config.toml
n_layer = 10
d_model = 256
n_head = 2
n_kv_head = 2
head_dim = 128
d_mlp = 1024
vocab_size = 8192
activation = "tanh_gelu"
norm = "layernorm"
norm_place = "pre"
norm_eps = 1e-05
positions = "learned"
qk_norm = false
attn_scale = 0.0884
bias = "all"
tie_embeddings = true
parallel_block = true
init = "normal"
init_std_qkv = 0.0312
init_std_o = 0.007
init_std_up = 0.0312
init_std_down = 0.007
optimizer = "adamw"
lr = 0.00139
beta1 = 0.9
beta2 = 0.99
weight_decay = 0.054
lr_head = 0.00354
grad_clip = 1.0
warmup_steps = 326
schedule = "wsd"
decay_fraction = 0.67
decay_shape = "linear"
final_lr_fraction = 0.0
batch_tokens = 16384
seq_len = 1024
doc_mask = true
z_loss = 1e-05
train_tokens = 177900000
steps = 10859
dataset = "wikipedia_en"
MLP neurons of a small language model. Each row is named by its layer, matrix (up: input weights) and neuron, and shows model dimensions 64-127. Each number is 128 + 24 x the weight over its row's rms, rounded and kept within 0 to 255.
Before each neuron's rows, "fires in" lists the words (lower case) most often at its 100 highest values on Wikipedia text that the model never trained on. A number after a token or word is its count.

fires in: "be" 38, "of" 15, "in" 14, "for" 10, "is" 4, "ecowas" 4
L6.up846 [126 109 133 144 115 112 135  95 144 103 136 119 165 135 170 133 138 110 152 124 117  99 132 119 123 142 159 143 139 147 115 168 170 151  73 116 126 161  88 144 109 149 118  86 110 109 150  92 173  84 120 172 132 131 112 151 156 120 156 148 156 104 120 113]

fires in: "which" 48, "it" 6, "before" 6, "after" 5
L5.up460 [ 91 129 115 130 100  83 126  98 131 106 136 127 148 106 178  93 165 158 117 122  83 132 114  90 105 172 131 143  94  96 168 118 134 112 102 117 111 108 112 128 103 136 138 146 105 124 130 136 123 109 144 172 111 136 151 159 185  72 117 151 105 131 164  75]

fires in: "of" 64, "at" 15, "towards" 4
L6.up191 [108 119 140 107 149  83 123 126 124 109 134  94 128 117 122  95 104  96 125 161 120 117 149  77 117 163 165 156  96 117 125 112 162 142 111 114 150 123 136 111 145 142 124 139 143 146 127 100 147 110 171 155 150 140 114 155  99 109 180 157 121 113 129 145]

fires in: "they" 25, "she" 18, "you" 13, "was" 5
L6.up345 [120 111 108 121  74  91 130 153  99 115 103  86 150  95 117  94 160 148 107 176 124 152 157  99 121 153 107 157 135 145 110 158 156 128 100 121 131 106 149 157 171 178 132 109 128 143 133 166 144  95 192 138 109 130 127 116 156  90 141 120 117 132 163 125]

fires in: "album" 19, "with" 11, "of" 10, "name" 6, "team" 6, "club" 6
L5.up123 [106 129  87 172 137  94 138 148 134 115 125 140 137 199 101 128 119  90 114 150 115 100  96 128 109 130 100 109 102 114 120 132 175 109 140 128 121 180 128 150 109 124 109 105 108 141 111 122 121 162 165 166 111 140  83 129  96  91 109 158 108 117 112 112]

fires in: "with" 20, "by" 17, "are" 10, "can" 9, "were" 6
L5.up31 [102 129 157 114 117 129 128 131 124 107 148 119 110 146 181 112 103 129 125 128 132 106 127 124 120  91 144 149 134 117 136 127 158 112 115 157 134 171 110 110 153 138 136  99  64 134 136 115 185 121 115 155 163 123 122 113 123  97 136 144 102 100 106 112]

fires in: "of" 34, "in" 32
L6.up937 [140 145  93 120 102 115 132 110 144 131 120 117 167 142 146 135 109 159 149 120 136  90 128 138 124 114 121 165 100 146 144 112 152 132  91 140 144 143 115 114 165 145 123 116  96 121 148 108 133 108 147 130 100 128 157 150 137 117 169 161 157 122 146 142]

fires in: "i" 18, "she" 15, "so" 10, "you" 8, "but" 5, "he" 5
L6.up1016 [ 84 115 153 141  79  81 112 101 113  85  94 103 156  96 180 108 115 154 182 159 124 108 175 128 108 174 123 154 150 118 155 146 171 116 108  86 134 159 164 135 117 114 135 141 174 148 179 147 154 121 152 140 134 161 129 139 162 113 115 133  95 126 157 142]

fires in: "new" 24, "united" 20, "athletic" 5, "high" 5, "heart" 4, "city" 4
L2.up640 [123 151 117 123 122 110 131 124 149  91 107 159 121 161 119 111  80 103 115  41 169 102 150 129 120 133 114 137 126 125 159 109 139  68 121 117 120 148 132  85 111 120 129 136 168 145 113 149 105 139 147 127 102 145 115 165 140 112 114 108 140 122 164 130]

fires in: "and" 90, "but" 6
L5.up307 [ 97  98 119  93 108 125 135 121 109 150 116 137 116  83 132 121 141  90 168 136 143 106 178  77 104 131 167 141 159 145 149 184 148 161 152 109 163 171 112 151 144 155 127 144 127 143 119 146 170 117 163 122 160 145  99 142 162 100 132 104 127 115 136 107]

fires in: "while" 25, "also" 14, "often" 12, "and" 10, "to" 7, "which" 4
L6.up886 [109 109 181 102  82 143 131 133 133 141 112  95 145 118 142 113 132 108 138 133 103 139 160 112  95 144 130 159 117 165 147 160 169 171  78 143 174 175  84 144 145 123 134 131  95 103 154 122 162 134 131 150 138 134 147 153 168 102  77 121 108 119 132 132]

fires in: "as" 93
L2.up478 [ 82 104 132 167 105 122 126  73  92 138 121 127 105 141 130 132 110 144 104 137 147 110 133 160 114 147 183 168 128 117 167 160 166 136 103 145 118 158  94 112 126 107 102 137  87 115 131 130 189 120 141 144 119 134 125 167 180 118 138 149 114 112 144 139]

fires in: "he" 63, "was" 21, "be" 6, "being" 4
L2.up880 [131 109 138 101 101 124 130  81 140 133  98 114  98 162 177 122 107 144 150 135 109 135 123 142 124 214 147  96 129 157 146 137 152  85 135 124 148 127  90 143 169 119 128 150  84 130 174 103 134 105 157 158 118 126 156 121 154 110 126 128  87 119 149  76]

fires in: "of" 56
L6.up261 [112 136 176 150 131  68 132 112 108 124  81 151 137 136 110 118 111 134  76 130 105 127 110 102 111 121 123 169 110 132 139 104 182 106 143 156 112 146 137 140 152  93 126 128 134  94 133 129 150  97 193 147  91 151  98 136 109  96 135 170 123 124 120 112]

fires in: "film" 62, "museum" 7, "filmography" 4, "work" 4, "worked" 4
L2.up457 [133 103 113 139 135  77 131  82 126 134 118 111 131  80 149 137 128 135 151 142  87  93 166 150 112 182 115 104 104 105 168 137 140 108 113 127 119 106 129 125 171 118 140 175 125 108 123 117 126 103 121 197 150 138 109 124 121  97 146 122 136 121 163  67]

fires in: "and" 47, "of" 29, "to" 4
L5.up724 [137 126 104 159 128 132 132 130 128 140 141 114 105 139 152 127 148  83 160 169 127 112 159 161  86 133 113 127 149 120 119 153 146  84 116 136 120 113 159 125 121 158 100 106 120 109 143 125 156 129 135 140 109 138 124 112  95 105 103 133 120 117 149 137]

fires in: "the" 98
L5.up628 [120 154 113 146 122 142 138 162 112 110 130 101 165 132 114 110  89 132 106 140 113 124 126 176 141 101 146 122 156 125 106 100 178 131 121 147 142 209 156 149 137 142 115 129 136 122  86 146 155 129 125 150 122 135 114 137  77 111 161 135  99 120 140 131]

fires in: "while" 32, "as" 19, "with" 16
L6.up122 [129  94 125 140  75 111 141  93 119 112 105 118 139 122 139 118 149 122 147 129  93 125 164  72  98 178 165 154 104  71 142 144 157 112 100  97 153 176  94 128 156 103 152 137 129  95 103 145 146 162 141 187 141 129 108 171 189  94 128 198 130 115  99 111]

fires in: "will" 22, "would" 15, "can" 12, "could" 6, "said" 4, "announced" 4
L5.up515 [156  51 125 139 152 119 130 152 105 136 128 115 135 161 104  79 129 117 120 126 102 108 104 146 130 141 134 141 128 112 148 101 129 103 170 108 119 105 164 114  98 184 108 115 128 162 111 136 149 165 138 136 101 139 110 148 111 116 134 137  77 112 144 138]

fires in: "her" 30, "his" 26, "your" 4, "our" 4
L5.up139 [152 144 112 149 127 101 132 129  83 147 118 132 137 123 123 102 131 163 139 124 113  67 111 125 101 131 132 142  88  83 146 125 145 105 141 117 115 135 152  94 162 164 104 129 143 113 111 142 168 162 151 140 126 149 134 184  75  96 134 156  67 112 127 165]

fires in: "in" 95
L5.up863 [133 110 113 160 113 165 129 130  72  99 149 119 130 102 140 112 134 150 156 121 136 134 152 151 115 126  82 143 115 126 108 164 145 159 106 112 113 137  89 114 105 190 117 101 138 121 105 115 124 119  92 121 155 145 131 161 171 109 151 150 125 112 119 146]

fires in: "and" 35, "as" 19, "but" 9, "which" 9, "from" 4, "it" 4
L6.up529 [127 104 122  97 102 147 123 117 142 130 121 103 120 104 181 143 146 110 146 135 155 130 167 103 115 192 158 124 110 107 192 185 107 128 102 155 153 166  97 135 118 120 121 127 136 135 148 146 140 128 158 149 131 113 143 171 163 115 148 169 100 126 111 109]

fires in: "this" 41, "there" 38, "these" 5, "that" 4
L2.up889 [124 127 144 166 117 138 129 151 126 159  96  81 163  95 145 122 151 147  80 136 107  93 102 101  90 141 138 118 115 134 102 124 151  97 137 124 138 136 136 121 156 143  94 137 106  98 128 141 122 128 141 106 140 124 165 156  74 109  92 154  85 119 110 131]

fires in: "her" 69, "his" 10
L2.up187 [106 139 134 124 106 144 130  69 128 151 111 130 124 100 154 130  75 147 128 132 107 115 164 100 100 145 128 159 121 135 104 102 125 125 173 108 162 153 168 136 194 168  89 131 133 100 110 114 121 131 150 129  97 125 164 116  86 101 106 139  55 113 115  77]

fires in: "his" 54, "her" 11, "religious" 7
L2.up890 [157 148  91 164 109 159 136  88 117 151 122 148 139  70 134 123 131 142 127 105 117 117 109 141  87 130 168 137 150 145  85 103 102 112 145 108 110 121 140  73 119 139 118 134 100 119 106 128 113 162 113 130 167 128 138 132 101 103 127 133 105  90 144 148]

fires in: "the" 18, "a" 16, "figulus" 11, "his" 6, "her" 5, "minority" 4
L6.up378 [ 93 134 103 141  89 149 138 117 124 141 141  96 153 103  85 126 116 118 138 159 112 117 138 150  82  97 143 105 119 154 107 146 118 154 137 128 121 158 153 132 142 164 120  98 124 106  97  99 119 145 154 111 105 135 119 149 105 118 145 176  75 115 109 103]

fires in: "in" 84, "during" 5
L5.up691 [110 130  85 144 130 107 138 124 101  90 145  87 153 179 133 114 141 132  99 119 132 105 134 153 122 141 145 116 112 170 128 106 126 154  96 104 131 119 116 171 112 140 103 139 116 120 105 140 114 135 126  89 102 143 163 126 101 111 176 170 103 109 107 150]

fires in: "did" 20, "would" 14, "could" 12, "can" 11, "does" 9, "do" 8
L2.up256 [122  86 106 141 111 114 129  93 140 101 120  99 115 111 168  95 124 137 160  72 127 116 140 135 103 122 122 112 150 125 149 117 149  83 121 124 119 146 143 102  81 138 154 152 114 129 109 128 125 121 141 115 135 141 127 130 144 109 131 132  93 118 152 121]

fires in: "de" 49, "of" 30
L2.up303 [117 130 134 171 116 151 128 145 132  80 133 124 113 128 128 126 110 100 101 123 117 143 125 143 113 165 136 133 126 150 132 128 152  85 134 152 147 137 127 113 128 151  87 105 125 127 115  79 135 155 192 169  92 132 113 150 118 108 153 147 109 118 112 107]

fires in: "her" 28, "its" 24, "his" 15, "their" 10, "she" 4
L2.up317 [120 117 145 125 100 158 129  85 116 173 125 113 140  70 149 123 127 157 136 148 135  89 112  93  98 129 119 136 124 126 101 115 154 136 110 100 119  98 130 136 155 173  89 115  77 104 117  79 159 132 167 119 167 116 145 151  81 108 113 153  80 119 115 133]

fires in: "not" 19, "also" 12, "most" 7, "often" 6, "still" 6, "now" 6
L5.up945 [ 91 100 145 129 126 128 137  81 127 134 118  57 125 135  95 109 120 113 114 138 125 106 153 121 109 200 123 148 123 164 104 168 100 146 104 154 163 147 115 133 148 106 143 150 105 106 194 141 126 122 138  99 132 124 178 128 161 140 125 179  90 108 143 126]

fires in: "in" 66, "october" 14, "september" 5
L2.up862 [136 136 123 155 130 161 127 140 122 102 128 125 193  93 138 123 118 151  80 131  96 121 155 119 118 141 126 198  74 148 132 145 165 182  99 126 131 136 101 141 125 176  97  80 164  92 110 136 113 120 130 113  91 132 121 133 126 112 129 145 128 127 157 122]

fires in: "also" 46, "not" 22, "was" 4
L5.up201 [ 76 141 139 134 107 174 134 108 136 144  73  94 117 100 112 124 126 146 153 140 104 157 167  97 104 153 131 109 155 143 142 164 134 105  95 111 191 151 110 157 136 158 119 160 109 126 159 128 103 100 169 125 102 120 211 119 155 123 145 125 100 118 131  98]

fires in: "its" 66, "their" 16, "very" 6
L2.up184 [122 124  98 129 122 130 129  61 118 125 103  83 121  85 129 127 147 153 137 152 126  89 120 159 107 145 126 127  96 136  76 190 130 100 115 112 115  95 118 114 141 143 151 155 114 110 119 107 125 129 130 143 182 125 173 118  77 103 143 158  94 113 122 132]

fires in: "which" 37, "who" 32, "that" 12, "these" 6, "they" 4
L2.up211 [115 116 148 179 109 137 131 120 138 131 102  97 157  82 130 126 131 100 113 152 131 119 116 131 103 118  97 117 134 129 113 108 145 106 108 128 128 110 128 137 153 148  87 127 120  90 143  92 130 123 156 130 142 133 173 150 144 114 123 165  62 127  83 129]

fires in: "his" 49, "my" 13, "her" 7, "your" 5
L5.up569 [157 158 102 124 119 135 131  98 133 101 112 107 118 142 155 115 114 144 170  86 151 108 127 107 109 106 110 116  92 126  99 137 128 144 134  79 133  87 118  95 144 167  69 123 119 143 117 111 114 111 161 139 125 134 140 152  88  88 153 143  52 105 136 110]

fires in: "and" 89, "or" 8
L6.up780 [140 102  72 119  89 155 146 121 110 141 111 120 108 131 135 109 144  95 133 140 142 117 167 137 120 114 152 126  99 118 170 178 159 138 104 155 157 141 138 121 146 191 130 133 159 124 130 172 175 141 130 135 118 126 133 123 143  98 101 131 106 114 118 118]

fires in: "united" 30, "league" 14, "national" 8, "first" 6, "athletic" 6
L2.up856 [141 144 121 108 124 126 136  73 143  88  73 136 115 125 152 110 102  97 104 119 160 116 144 150 121 134  92 133  71 128 141 131 116  69 156 109 159 125  95 125 111 116  83 154 167  93 137 128 102 114 148 147  95 130 170 105 102 108 129 147 134 121 145 107]